config.toml
num_hidden_layers = 8
hidden_size = 512
num_attention_heads = 8
num_key_value_heads = 1
head_dim = 64
intermediate_size = 2048
vocab_size = 9054
hidden_act = "swiglu"
norm = "rmsnorm"
norm_place = "pre"
norm_eps = 1e-05
positions = "rope"
rope_theta = 10000.0
rope_fraction = 1.0
qk_norm = false
attn_scale = 0.125
bias = "none"
tie_word_embeddings = false
parallel_block = false
init = "normal"
init_std_qkv = 0.0177
init_std_o = 0.0177
init_std_up = 0.0177
init_std_down = 0.00883
optimizer = "muon_variant"
learning_rate = 0.0155
lr_mult_o = 4.0
beta1 = 0.95
lr_head = 0.00663
max_grad_norm = 2.0
warmup_steps = 200
schedule = "cos"
final_lr_fraction = 0.03
batch_tokens = 65536
max_seq_len = 2048
doc_mask = true
train_tokens = 494400000
max_steps = 7544
dataset = "wikipedia_en"
MLP neurons of a small language model. Each row is named by its layer, matrix (gate and up: input weights; down: output weights) and neuron, and shows model dimensions 128-191. Each number is 128 + 24 x the weight over its row's rms, rounded and kept within 0 to 255. A neuron's up and down rows have the sign that makes its largest values positive.
Before each neuron's rows, "fires on" lists the tokens most often at its 100 highest values on Wikipedia text that the model never trained on.

fires on: "ig", " of", "it", "ug", " "
L3.gate1326 [176 110 102 193 151  84  95 136 162 152 121 150 178 155  92 130 117  96 107 130 129 186 136 189 107  91 126 119 168  94 143 144 109 139 111 150 141 120  75  87 137 137 152 111 143 136 152 134 144 123 123 139 142  91  97 114 155 128 115 164 116 170 135 103]
L3.up1326 [104 132  98 155 145 163 125 159 124  94 124 134 150 126 125 133  91  82 114 132 134 144 136 155 116  91 125 120 112  76 113 156 121 144 129 142  92 140 135 135 116 125 112 116 156  85 103 133 163 132 119 159  92 119 175 151 105 126 130 150 102 143 124 115]
L3.down1326 [105  76 142  95 160 105 144 114 119  81 150  99 130 111 113 159 103 132 186 148 151 132 138 109 168 116 152 112 100 125 139 121 124 112 111 120 144 122 112 118 124 151 125  62 104 114 142 131 132 122 112 111 137 180 119 136 134 146 107 123 129 178 123 138]

fires on: " of", " "
L3.gate721 [135 118 123 159 111 112 129 142 140  95 102 125 128  64 117 123 143 133 115 102 143 141 164 130 106 133 146 141 190 127 152 106 113 108  94 103 135 123 121 143 165 164 117 124 156 138  99 155 165 134 140  96 150  90  99  94 152 105 158 152  60 155 100 131]
L3.up721 [124  89 140 149 132 135 115  81 155 141 134 119 144 112 122 150 157 153 134 177 118 115 133  99 130 150 155 139 114 100  97 114 120 172 106  90 124  86 136 165 131 156 153  92 154 147 110 150 101 107 133 137  86 104  93  98 127 140 146 133 133 116 134 161]
L3.down721 [113 133  77 154 130 110  78 129 132 131 117 130 132 147 146 129 131 129 106 143 119 139 136 142 127 109 129 133 151  88 128  86 137  89 129 110 125 154 144 134 135 170 125 139 149 105 134 113 142 136  94 110 118 146 123 150 114 113 111 117  83 168 131 132]

fires on: "ic", ".", "re", "ac", "p", "if"
L3.gate1397 [152 122 108 175 152 100 141  88 130 147 162 133 144 125 101 125 120 132 164 146 142 139 129 112 138 143 133  92 148 144 121 107 179 127 167  96 115 137 123 164  85 130 138 159 173  93 105 164 107 133  88 135 154 167  96 119 118 136 158 120 109  94  78 108]
L3.up1397 [137 133 127 138 131 145 122 116 118 111 204 152 134  83 147 129 126 125 112 158 117 135  93 158 162 124 173 167 156 102  93 130  97 172 176 113 100 118 131 124 130 110 111 117 127 104 146 104 125 169 143 164 166 129 171 139 152  92  82 110 148 159 139 132]
L3.down1397 [110 161 138 133  89  96 159 106 132 128 131 145 102 158 140 175 166 137  88 113 130 101  91 106  97 127 153 147 116 128 137 132 171 110  72 128 136 118  90 103 118 183 178 131 127  98 130 146 106 117 144 150  80 181 116  87 148 131 117 167 166 127 138 162]

fires on: "om", "ant", " of", " who", "ol"
L3.gate558 [150 171 126 127 124 113 123 121 102 116 145 141  79 134 136 122 139 174  94 158 109 128 117 105  94 134 157  88 140 101 133 134 141 159 120 114 122 139 144 136  73 109 119 114 156  96 100 139 100  88 138 132 157 103 101 119 153 162  96 131 131 101  99 160]
L3.up558 [119 155  94 120 133  94 107 196 107 153 155 120 155 114 170 127 154 142 130  95 130 140 121 110 138 153 142  80 120 127 126 163 102 152 126 101 155 141 122 129 168 134 136 145 126 190  84 140 140 134 141 107 105 110 151 135 147 113  87 141 110  91 116 103]
L3.down558 [115 118 121 115  94 146 111 157 174 109 109 116 109 108 180 151 134 102  97 120 114 160 157 151 152 157 169 142 128 118  95 137 189  84 145 123 196 139 146 149 137 127 143 110 103 121 140 139 107 129 122  89 143 127  96 123 151 133 159 147 139 147  87 101]

fires on: " as", " is", " was", "ed", "ary"
L3.gate367 [153 130 115 113 146 111 122  89 120 148 138 133 111 153 105 139 122 124 122  71 128 128  87 170  74 108  96 126 118 157 142 130 143 151 130 128 112 132 163 121 141 149 136 135 173 145 134 130 142 156 153 121 125 130 147  96 122 117 152 124 128 156 108 112]
L3.up367 [130 119 163 112 136 138 163  90 143 147 137 152 151 171 102 138  96 156 150 128 117 159 114 150 111  98 115 117 107 123 135 125 135 139 141 111  92 131 141 128 130  90 132  92 146 177 135 170 123 146 138 151 125 142 147  98 172 116 118 116 114 118  94 108]
L3.down367 [108 120  95 100 152 108 105 187 128 106 136 129  99 119 117 126 132 128 110 144 125 110 140 173 133 107 138 115  93 111 123 169 144  99 128 139 134 118 126 118  92 188 129 127 101 116 105 161  98 116 132 121 140 136 103 121 126 129 135 123 112 116 146 128]

fires on: "ro", " Che", " Le", "ob", " number", " ro"
L3.gate369 [102 155 106 155 136  88  80 123 133 130 127 101 107 104 128 144 126 128 149 134 121 131  93 121 143 108 129 115  83 112  99 183  95 163 129 146 175 117 123 123 109 110 125 121 131 158 107 159 132 135 154 123 174 156 169  61 120 146 134  80  99  88 143 148]
L3.up369 [ 98 119 137 178 120 125 170 146 100 157 135 135  83 135 131 118 119 154 168 138 118 141 147  80 172 130 124 141 109 139 156 135 148 197 137 150 114 162 113 166 142 105 143 131 139 102 133 146 132 127 145 153 181 123 109 114 159 143 137  98 108 122 133 129]
L3.down369 [148 133  98 144 159 111 127 127 156 167 111 107 108 118 102  93  86 159 139 125 137 142 176 104 165 138 130 117  90 153 106 148 106 138 105 152 130 145 146 155 145 162 138 157 101 109  97 100 158 132 128 104 173 173 183 134 130  92 122 148  99 139 150 119]

fires on: "al", " local", "ers", " County", "ocal"
L3.gate188 [161 104 156 157 125 149 137 130 118 133 149 119 147  87 138 107 132  55 105 161 103 118 121 118 159 111 159 120 153 140 139 106 129 101 153 151  97 102 147 128 167 133 148 121  81  99 105 164 161 154 188 125 158 149  99 106 108 129 145 156 132 138 154 122]
L3.up188 [138 157 165 130  77 117 112 157 130 149 116 121 148 131  93 142 106  99 122 149 119 120 128 111 107 125 132 121 127 172 125 124 142 118 113 126 117  91  91 127 129 117 126 120  70  99 142 161 133 111 110 152 144 105 109 110  99 147 154 179 145  97 177 113]
L3.down188 [111  84 141  93 137 130 114  86 140 176 172 148 150 170 133 140 158 111 153 115 134 135  94 160  90 110 175 139 109 128 155 123 105 177 139 139 152 146 100 136 144 129 133 161 119 155 199 144 122  88  95 160  94 172 159 118 114 179 179 157 167 143 120 144]

fires on: "201", "er", "195"
L3.gate245 [119 104 108 162 120 142 145 118 137 140 104 111 137 145 128 131 107 140 107 134 158  75 132 142 131 103 123  91 141 137  96 125 159 117 126 114 114 113 168 142 144 107 135 132 130 134 107 126 135 142  86 113 120 135 143 121 137 110 106 119 130 122  98 140]
L3.up245 [146 121 102 132  80 139 172 100 130  52 105 166 153 115 151 153 178 128 100 132 155 126 155 113 157 138 102 134 154 163 126 136 116 123 118  86  79 160 183 138 116 129 101 146 130 117 109  84 110 114  77 110 140 125 133 125 109 131 108 122 139 121 143 138]
L3.down245 [125 127 137 167 173 151 148 135 140 112  75 130 174 163 152 139 152 123 109  89 143  95 113 108 109 190 134 161 145 162 122 125 140 170 147 141 150 123 107 143 120 129 160 122 122 120 132 115 107 105 127  99 152 106 138 114 140 140 151 128 145 119 130 115]

fires on: "ers", "ly", "ar", "er", "r", "olk"
L3.gate1058 [121 140 163 154 134 103 126  67 125 162 121  96 151 110 110 120 118 162 160 156 142 113 123 135 159 122 153 126 124 110 136 124 135 124  85  72  80 165 124 137 157 114 131 146 133 138 111 159 138 131 109 108 144 158 131 103 121 124  84 113 155  92 117 136]
L3.up1058 [138 132 125 144  95 120 139 149 106 119 105 142 195 151  97 154 117 118 130 150  97 111 120 147 164 108 114 105 122 176 129 140 169 144 110 122 108 140 151 111 100 149 137 130 144 121 184 140 110 120 131 106 132 148 137 121  78  95 134 102 133  96 173 119]
L3.down1058 [137 117 126 145  76 140 121 113 125 104 107 154 180 142 109 138 103 152 150 110 132 132  90 121 109  80  98 140 135 127 141 120 132 127  88 144 149 141 104 129 133 141 104 137 151 122 115 172 169 130 172 164 162 136 126  95 156  67 178 155 122 136 118 111]

fires on: " sp", "m", "um", "em", "rom", "p"
L3.gate1608 [ 84 103 129 140 148 126 154 167  99 130 157 113 136 130 142 119 174  93 101 116 172 120 152  97  87 100  93 148 128 113 126 130 126 153 140 120  80 128 115 188 196  85 146 133 100 114 106 106 152 122 156 151 119 127 128 147 136 117 144 130 119 131 134 144]
L3.up1608 [128  95 133 124 126 137 141 125  92 143 151 131 142 128 108 147 122 131  99 128 105 108 153 110 132 112 107 109 155 142 162 144 138 145 167 154  92 133 138 107 145  96 116 138 140 141 156 128 115 156 132 135 119  74 144 123  99 112 124 142 112  99 121 127]
L3.down1608 [114 123 162 154 128 165 167 116 139 122 139  87 130 119  98 171 124 147 175 169 123 123 142  81 117 153 127 155 107 100 135 121 139 100 142  97 120  92 139 113 154 122 136 121 116  82 145 133 134 140 103 138 125 116 127 160 117  89 149 112 135 144 106 104]

fires on: " by", "ust", "and", " Director"
L3.gate1305 [142 147 124 149 159 102 123 130 132 136 100 157 147  62 128 148 159 117 148 143 107 166 110 148 128 169 111 149 114 135 129  98 116 161 113 156 126 101 143 130 125 120 140 130 152 132  48 133 169 120 119 134 178 165 140  74 133 132 156 174 135 165 101 118]
L3.up1305 [130 138 180 153 116 125 110 115 120 114  71 143 146 144 135  89 149 118 141 104 117  82 162 105 111 155 143 123 157 142 142 153 119 152 162 134 157 132  71 180 148 128 126 103 142 149 121 113 138 137 120 127 136 117 119  92 133 121 120 162 123 177  92 116]
L3.down1305 [151 115  93 157 124 109 170 156 108 133 126 134 144 129 152 142 113 142 148 131 151 137 131 127 155 188 111 106 110 140 162 135  89 117 123 133  74 127 125 155 138 117 133 143 158 125 120 128 111 149 106 126 118 144 130 110 120  43 156 149 146 122  85  90]

fires on: " of", ",", " in", " for"
L3.gate572 [154 116 135 112 112 132  91 124 127 131 148 122 108 157 103 151 126 115 164 118 133 113 165 121  99 104 109 120 151 132 130 180 113 111 120 131 121 142 168 127 116 117 155 153  89 126 144 143 109 122  80 126 141 124 141 168 110 142 131 136 126 113 131 106]
L3.up572 [163 159  69 141 110 193 131 141 131 113 131 134 105 124  71  82 118 120 133 123  86 163 139 147 173 127 107  96 126  95 135 126 110  64 150  86 140 154 125 152 137 153  99 108 106 126 164 148 133 138 133 128 126 116  94 121 161 131 107 133 160 128  92 117]
L3.down572 [142 191 118 159 147 193 172 150 164 140 143 112 141 154 124 119 127 141 116 167 150 133 131 123 144 118  92 159 142 151 130 105 106 138 150 138 115 134 151 106 101 129 143  82 138 116 137  97 123 123 121 139 178 143 133 161 154 117 176 152 145  59 138 102]

fires on: " &", " of", "s", " de", "-S"
L3.gate266 [149  87 136 116 129 135 102 153 127 119 159 122 158 121 133 103 158  87 112 122 152 108 152 113 158 120 148 179  97 147 116 120 113 131 132 124 158 123 122 120 134 151 139 117  60 100 124 109 179 141 132 122 115 118 157 146  71 122 129 112 115 123 151 146]
L3.up266 [ 88 146 135 147 167 115 141 112 111 126 135 114 133 169 130 116 163 140 137 112 155 130 155 154 109  92 116 147 147 159 130 125 142 138 119 124 154 105 180 142 131 121 156 136 162 134 118 153 163 152 160 152 130 127 182 102 152 106  97 178 136 113 124 142]
L3.down266 [113 145 103 191 120 124 107 149 153 104  96 150 160 144 141  90  66 106 154 111 149 131 154 140 135 150 141 153 139 143 125 114 154 135 124 122 120 101 115 112  88  92 170 122 150 124 130 111 111 127 117 113 126 103 130 121 147 107 159 139 159 104 122 124]

fires on: " \"", "ly", " of", "-", "ies"
L3.gate1912 [145  94 116 128  86 132 159 131 121 110 168 147 111 136 135 102 129 175 165  82 129 156 111 125 106  86 166 129 163 102 135  81  98 142 114 123 177 156 104  97 136 105 133  85 174 140 125 137 120 143 150 116 162 118 110 128 147 135  94 136 104 145 116 144]
L3.up1912 [134 132  96 140 102  95 156 103 108 177 123 114 101 124 117 131 112 146 140 135  88 142 150 177 153 105 143 130 133  89  95 125 127 150 119 115 135  99 137 127 184 142  89 128 138 117 139 124  92 153 170 112 119  94 128 149 134 128 149 157  83 118  98 147]
L3.down1912 [156  91 124 119 109 147  92 110 111 123 132 137 115 106  95 110 103 103 172  80  85 144 154 110 110 138 135 109 148 138 114  84 114  56 124 114 138 154 132  84 125  73 173 131 121 156 140 133 120 133 134 160 141 134  68 103 118  98 106  98 160 135  96 120]

fires on: "\n", "r", "il", " of", "ren"
L3.gate591 [141 171 165 112 137 135  76 162 133 166  95 122 129 114 137 111 135  94 126 134 129 128 119 147 141  92 118 129  87 111  90 123 153 114 181 184  90 147 153 114 169 137 161 101 125 169 124  86 156 105 136 133 141 118 176 179 151 163 111 113 135 114 114 153]
L3.up591 [147 106 186 124  86 133 107 186 123 145 120  73 127  77 163  95 121 169 127 130 113 119 122 126 137 131 131 106 101  91 173 121 115 123 110 146 117 137 128 131 132 144 140 166 124 128 120 106 123  98 145 132 153 103 112 128 159 142 190 124 138 147 108 128]
L3.down591 [113 151 138 130 113 122 161 121 156 142 133 124 156  94 125 127  88 130 137 136 112  74 141 145 122 126 135 130 167 146 154 137 154 162 119 117 104 137 138 130 161 138 115 125 140 124 135  97 148  81 148 142 122 131 115  91 101  92  96 124 145  89  67  97]

fires on: "-", "/", "-s", "en", "if", "ent"
L3.gate139 [ 90 107  96 125 116  84 149 116 133 149 162 179 104 149 156  96 146 153 155  77 124 138 104 132 182 130 145 156 167 119 127 105  98 125  98 153 144 149  81 136 103 112 178 167 152 125 160  98  93 131 126 111 142 184 101 120 142 101 124 111 140 106 136 163]
L3.up139 [136 112 118 105 184  82  81 129 106 108 176 145 121 101 130 155 144 121 107 128 137  92 165 130 143 158 106 115  99 144 148 115 109 121 130 156 139 107 130  88 169 153 113 161 138 123 138  88  90 116 111 128 114 153 152 100 130 131 121 116 124 140 129  99]
L3.down139 [158 117 142 157 123 148 128 156 152 132 121 160 120 100 129  98 165 120 167 175  88 103 157 117 126  98 118 128 130 129 133 141  98 116 169  83 153 145  97 112 150 107 137 134 132  89 140 126  90 103 118 147 153 102 110 154 137  95 151  73 162 104 122 120]

fires on: " Division", "rict", "ment", " branch", " division", "ade"
L3.gate1143 [129 150 112 128 133 129 115  93 127 120 118 173 138 117 142 113 151 137 129 105 158 140 134  86  86 120 115 128 135  95 130 155 163 118 111 150  83 146 144 164 127 124 103 145 107 109 167 117 119 160 133 110 120 111 160 154 123 156 136 137 101 175 166 131]
L3.up1143 [177 140 116 135 130 100 150 140 117 130 110 129 146  91 136 103  98 105 136  91 135 124 163 129 100 130  80 168 123 174 144 124 123  63 139 130 144 146 146 145 147 146 146 136 126 129 155 179 121 152 142 109 169 142 169 109 115 141 130 125 127 150 182 160]
L3.down1143 [105 163 114 110 103 150 144  82 116 127 151 108 134 153 131 139 112 120 108 115 129 132 124 120  49 144 142 118 124 160 148 121 113 107 140 104 132 143 130 138 143 143 135 125 143 149 144 150 138 132 121 149 108 166 141 125 133 145 115 138 149 125 158 160]

fires on: "in", "ine", " |", ";", "3", "36"
L3.gate1830 [155 117 144 114 140 132 159 136 177 107 141 136 130 115 129 137 161 122 119 135 160 159 140 113  96 138 116  64 112 144 145 120 113 130 160 139 111 104 124 174 103 138 125 116 109 102 139 134 132 177  89 146 175 172 142 134 107  94 127 134 116 162 140  94]
L3.up1830 [128 122 164 120 109 123 119 148 172 137 137 139 125 122 139 160 110 136 136 136 164  93 136 113 117 116 102 140  98 100 172 150 132 156 130 139 104 151 135 151 135 119 125 125 134 155 120  70 118 104 137  85 125 131 133 140 126  92 149 106  98 129 128 145]
L3.down1830 [143 151 154 151 152 115 160 141 115 101 113 120 162 135 121 109 154 154 124 147 113 170 157 157 136 153 117 121 148 132 123 109 129 151 123 127 144 124 109 147 121 125 172 146 119 119 153 121 103  96 113 118 123 119  91 111 151 150 106 130  98 147 152 136]

fires on: "ing", " of", " only", "ating"
L3.gate307 [137 132 139 132  86 128 121  91 164 158  80 142 133 119 120 166 135 117 149 122 153 123 130 141 112  55 130 168  79  72  94 134 123 131 107 111 121  85 100 171 139 179 119 133 120 102 118  74 153 139 122 122 105 133 149  92 149 117 135 154 113 109 107 152]
L3.up307 [ 91 126 156 135 137 148 170 142 165 108  97 153 117 127 143 204 135 164 130 113 102 146 123 136 136 133 146 125 102 148 118 109 129 183 149 111 136 112 105 151 126 104  90 101 102 134  79 138  96 139 111 156 120 109 117  94 106 169 144 122 145 130 113 163]
L3.down307 [105 127 133 163 115 111  95  98 122 129 146 133 138 109 154 119 105 128 120 181 141 131 144  95 139 101  96 121 138 162  76 128 126 141 152 171 112 167 132 128 111 155 173 104 121 137 161 114 131 100 146 103 100  82 128 126 141  75 128 132 166 153 149 123]

fires on: " not", " to", "ed", "ary", "iss"
L3.gate422 [118 115  91 109 129 135 107 141 125 123 112 141 147 105 138 130 115 124 127 114 110 114 142 118 117 128 141 127 172 188 102 105 185 114 105 130 143 121 120  82 119 124 155  96 161 116 178 139 116 130 102  98 105 122 110 117 105 129 155 186 131 144 165  89]
L3.up422 [110 120 133 117 119 108 135 108 127 125  98 134 158 140 109  99  71 126 131 119 144 136 122 178  97 139 156 120 128 147 130  99 124 109 122 135  84 124 104 114 151  98 136 105 136 145 143 156 135 124 123  90 140 148  93 141 154 115 143 165  95 155 118 127]
L3.down422 [156 156 117 156 131 142 137 140 140 127 131 114  66 147  97 110 122 150 148 163 152 160 131 108 105 157 127 119 145 134 152 124  90 129 136 110  85 143 127 127 151 152 128  84  95 131 135 143 108 115 129  94 147 147 140 137 125 104 122 169 145 154  89 164]

fires on: "st", "c", "ast", "d", "and", "od"
L3.gate1532 [132  66 174 118  99 138 121 150 133 170 109 144  60 151 128 132 105 140  99 105 156 118 150 120 105 127 131 161 169 131 138 149  95 147 147 125  89 142 173 118 124 163 136 171 144 130 133 104 114 114 140  97 127 150 121 115 140  95 156 120 123 153 116 144]
L3.up1532 [116 157 155  93 104 104 168  94 115 165 125 132 110 128 114 165  96 151 105 118 110 129 163 171 137 106 117  99 124 151 113 124  83 141 153 143 178 112 145 124 113 150 102 131 166  98 172 109 153 130 111  89 102 123 102 131 121 152 133 142 106 162 131 121]
L3.down1532 [100 148 126 121 110 119 118 145 116 139 132 150 112 118 133 126 151 136  98 137 169 143 132 129 135 135 149 103 138 126 128  87  71 136 113  96 109 140 155 105 120 137 109 122 162 152 104 148 111 109 109 108 121 151 128 149 118  93 157 139 145 120 133 109]

fires on: " of", "0", " and", "6", " de"
L3.gate766 [137 131 109 168 156 102 136 123 116  83 170  98 122 149  97 120 165 160 106  95 154 145  95  98 116 158 100 171 109 122 122 128 139  76 127 128 108 131 128 140 161 152 152 101  94  86 149 156 172 172 102 142  95 126 136 117 110 153 148 139 139 130 137 120]
L3.up766 [158 146 110 143 116 118 121 117 132 147 119 127 134  98 121 144 121 103 117 134 139 129 144 165 132 105 127 137 121 135 122 131 132 140 152  70 135  80 136 127 126 149 137 167 140 123 135 127 137 113 118 114 119 105 192 104 137 164  91 149 124 126 145 160]
L3.down766 [112 119 134 128 176 112  78 123 143 125 140  91 109 131 136 132 154 160 132 115  96 142 129 163 118  96 146 154 132 161 130  80 110 150 132 101 113 126 135 141  68 114 150 118 106 111  99 120 124 122 128  86 143 137 107 144 146 102 122 133 116 151 166 137]

fires on: "in", "is", "ag", "as", "th"
L3.gate1654 [137 141 153 122 131 125 133 162 167 133 119 139 144  97 104  96 124 132 128 108 161 159 130 126 143 151 121  74 112 141 123 136 122 144 117 132 124 120 145 105 113 157 132 155  83 120  97 100 129 181 161 115 153  80 169 157 154 113 136 126 123 137 134 153]
L3.up1654 [115 106 125 125 166 138  99 127 158 128 110 112 141 104  95 149 123 180 132 141 122 119 132 126 104 149 176 135 127 141 121 144 122 158 149 143  81 102 164 122  68 154 151 100 130 138 132 157 111 120 148 143 147 132 135 122 122  94 147 169 170 132 134 133]
L3.down1654 [147 101 127 109 102 145  81 167 120 118 142 109 134 154 162 127 113 114  77  97 175 100 119 153 138 165 128 101 175  93 129  99 110 156 131 130 194 106 116 133 119 107  96 168  84 144 138 134 104 136  95  95 142 111 124 125  90 160 137 157 115 144 119 120]

fires on: "ar", "re", "i", "om", "at", "ou"
L3.gate1568 [146 115 133 155 156 102 139 183 118 131 165 126  88 101 135 170 133 134 100 100 139 128 150 146 112 128 114 126  99  89 137  90 107 107 133 136 122 105 103 156 107  95 178 154  90 102  98 165 123 132 142 154 116 137 170  72 113 116 145 165 155 129 136 101]
L3.up1568 [108 108  99 179  90 119 117 116 121  94 171 138 140 127 117 150 121  87 160 148 146 145 139 139 134 139 119 118 118 139 129 156 130 133 154 171 112 136 113 106 144  87 130 109 147 153  98 162 123 151 156 115 152  96 156 152 132 127  68 115 137 122 148 137]
L3.down1568 [129 131 110 128 112  97  88 159 170 183  84 147 167 107 158 109 140 146 120 104 162 127  89 143 121 137 128 110 123 150 150 136 143 145 121 123 123 172 144 159 137 117 118  92 110  98 117 146 101  69 132  87 105 139 130 118 117 123 132  86 151 139 112 143]

fires on: " of", "ic"
L3.gate712 [122 116 120 157 130 165  85 121 142 143  94 145 135 120 104 126 174 110 108 126 108 167 116  50 137 142 138 155 120 101 151 110 112 130  96  86 162 154 117 117 147 135 113 105 129 157 102 127 153 105 150 109 127 114 112  96 178 143  67 153 137 158 163 168]
L3.up712 [ 97 130 126 106  51 117 108 158 116 156 140 118 157 140 142 115 185 122 104 183 137 113 115  97 152 145 164 140 177 152 103  96 117  85 140 110 162 133 103 111 136 129 139 128 114 158 141 136 110 133 123 109 127 113  60  89 179 138 118 130 101 126 122 136]
L3.down712 [150  86  86  85 157  98 128 146 143 145 144 142 145 146 152 144 190 121 166 124  95 109 127 128 149 129 114 129  95 123  97 110 128 142 135 121 117 180 121 132  84 128 116 135 190 136 129 124 143 149 167 156 121 120 107 131 123 143 114 110 118 124  97 139]

fires on: "ach", "ag", "st", "ord", "th"
L3.gate35 [112 117 146 121 136 137 112 130 160 128 148 140 174 125 148 111 172  95 160 131 147 160 148 123 161 103 108 161 159 132 101 148 115 153 133 147 129 129 149 130 143 117  93 138 116 138 134 173 113 100 140 123 137 108 179 137 139 174 133 117 127 134  87 140]
L3.up35 [146 129 113 106  98 159 155 118 192 111 134 131 148 111  87 136  99 176 149 130  99 107 174 152 114  98 159 125 191 157 135 128 103 158 130 131 149 101 164  89 102 149 164 123 119 122  89 153  73 106 100 134 120 137 136 145 142 106 152 135 110 131 119 158]
L3.down35 [143 143 123 154 135 112 152 133  69 157 177  96 116 116 188  94 127 149 151 122 184 124 184 165 134 123 108 131 172 156  92 107 119 124  94 124 155 125 106  99 142 166 145 165 110 182 115 124 166 177 166 151 115 175 120 112 105 152 107 136 122 128 100 162]

fires on: ";", "ing", ")", " |", ":", "por"
L3.gate1776 [ 57 126 179 165 149 128 164 131  88 119 140 144 167  58  98 146 130  91 101 135 153 134 132 136 118 126  83 117 149 149 152 149  86 128  96 158 109 107 128 144 114 151  77 138 158 107 145 132 158 131 140 136 107 120 113 115  99 129 119 140 111 179 186 162]
L3.up1776 [100 139 140 127 171 122 162 173 168 126 113 128 137  85  84 118  92 111 132 156 140 120 129 107 121 116 112 144 147 141 137 138 114 154  72 139  89 148 129 156 134 163 119 108 126 128 160 132 138 109 184 101 135 145 141 123  95 133 102  86 105 182 137 122]
L3.down1776 [119 133 130 124 158  89 156 122 136 148 117  91 149 111 125 139 116  77  94 126 130 134 100 106  90 111 119 119 171 103 124 156 104 167 112 101 154 117  80  96 134 139 106 152 142 155 136 140 135 129  96 134 138 115 132 150 124 143 130 124 128 144 130 171]

fires on: " |", "em", "af", " GF", " a", "m"
L3.gate1856 [120 137 109 153 112 119 106 149 113 136 135 152 106 100 153 137 125 136 135 136 137 125  89 115 166 101 120 115 136  72 120 133 130 117  87 115 133 104 125 158 160 155 104 167 135 118 117 172 133 123 104 130 114 111 128 144 123 110  83 148 138 102  83 140]
L3.up1856 [177 153 114 123 131 108  87 125  94 102 111 133 129 117 138 113 128 171  72 127 141  57  69 148  96 162 132 141 165 121 133 146 111 100 147 147 132 114 136 139 136 135 143 100 153 134  90 126 131 124 152 131 135 130 144 145 120 122 141  63 113 159 164 104]
L3.down1856 [177 145 107 117 119 110 120 128  90 120 106 153 145 188 130 119 138 135 156 115 108 142 117 103 122 124 128 157 124 164 179 159  80 144 119 105 110 143 134 103  92 149 115 136 125 172 104 127 166  70  86  93  91 132 149  97 103  80 130 156 137 137 113 104]

fires on: " of", " in", " ", " from", " c", " for"
L3.gate1006 [205 134 101 142 154 115 151 112 136 117 138 163 136 146 124 121 140 123 128 145 125 180 171 136 134  85  96  83 108 134 123 113 143 119 127 105 103 127 141 121 152 114 126 120 155 143 111 130 127 119 135 101 112 108  83  99  91 154  93 119 118 150  97  96]
L3.up1006 [115 105 124 161 140 137 156 184  77 113 138 131 116 106 153 100  99  98 151 100 128 154 145 121 145 119 144 106 118 125 178 143 115  89 152 101 172 177 112 116 126 117 111 131 120  93 135 163 133 129 140 120  85 152 145  98 142 126 162 120 152 144 139 140]
L3.down1006 [126 147 156 145 136 118 156 126 149 140 152  94 112 119  97 121 104 135 151 134 108 177 155 153 148 122 142 112  86 114 131 121 118 118 104 161 127 128 142 132 112 158 156 147 143 112 156 144 144 146 122 153 109 134  90 148 139 144 147 117 100 120 128 146]

fires on: " that", " as", "ac", " of", " J", ","
L3.gate268 [144 138 131 130  84  92 162 101 140 138 153 115 160 153 166 133 109 146 107 153 120 104 123 117 110 110 125 129 150 140 107 165 166  99 178 176 146 137 125 128  84  96 138 135 118 117 167 139 176 157 114 136 101 131 179 162 111 139 132 151 183 182 129 127]
L3.up268 [137 105 102 113 153  89 154 145 110 138  90 169 129 146 152 110 103  98 164 128 103 134 121 108 178 107 143 126 135 128 100 159 157 119 153 124 176 102 122 168 124 171 157 112 107  98 131 137 138  88 140 160 163  92 175  89 108 146  97 110 144 184 117 125]
L3.down268 [138 149 137 148 144 155 109 126 128  90 156 153 153 137 149  93 151 118 117 118 152  78 126 120 114 161 130 151  86 147 132 105  89  44 144 127 144 156 178 101 119 131 116 120 144 140 109 154 135 118 115  41 152 114 102 162 161  77 113 127 139 119 135 131]

fires on: "y", "ig", "ar", "A", "eb", "at"
L3.gate1584 [149 111 141 115 104 105 167 159 140 129 111 111 142  88 188 162 135 105 166 125 146 104 153 129 173  91 159 132 145 116 148 150 142 107 128 140  94 127 117 134 106 109 155 136 133 102 127 126 123 111 135 110 109 144  99  87  99 117 160 146 182 133 175 128]
L3.up1584 [175 111 133 164  84 139 157 149 103 110 133 154 163 100 175 162 151 142 133 131 178 153 104 126 126 122 140 117 128 125 162 146 117 110 126 132  99 170  89 100 172 149 163 141 131 111  95  99  98 133 117 150 115 103 120 131 167 174 128 112 176 110 139 162]
L3.down1584 [136 184 177 111 150 131 148 121 158  98  95 131 144 100 136 149  99 116 111  95 148 158 128 136 152 154 175 195 135  55 141 115 136 124 130 141 161 114  96 134 124 121 114 105 127 123 112 107 121 106 131 129 121 115 140 135 106  66 129 133  80 134 127  98]

fires on: " to", " of", " in", " through", ")"
L3.gate162 [121 109  94 156 157 136  93 128 169 100 115 129  95  97 143 154 158 126 121 112 130 120 162 149 125 140  90 114 145 188 122 121 141 116 133 121 122 132  91 129 144  78 160 153 139 141 115 161 153 110 121 132 135 139  93 125 156 146 109 113 126 157 145 106]
L3.up162 [ 95 139 122 134 132 156 162 116 167 139 112 130 123 114 161 127 155 110 148 133 136 158 176 150 122 145 102 153 133 141 143 142 124 110 127  77 133 155  82 162 142 112 150 156  92 120 142 159 131 119 134 128 132 145  88 113 130 145  61 105 133 172 137  99]
L3.down162 [139 145 101 111 107 114  78  69 118 112 112 151 119 148 148 105 130 138 116 107 138 138 131 162 160 116 119  90 123 143 127 157 152 121 104 135 125 118 116 125 159 121 163 104  85 128  93 163  90 135 138 167 131 135 133 124 140 111 141 171 145 177 137 138]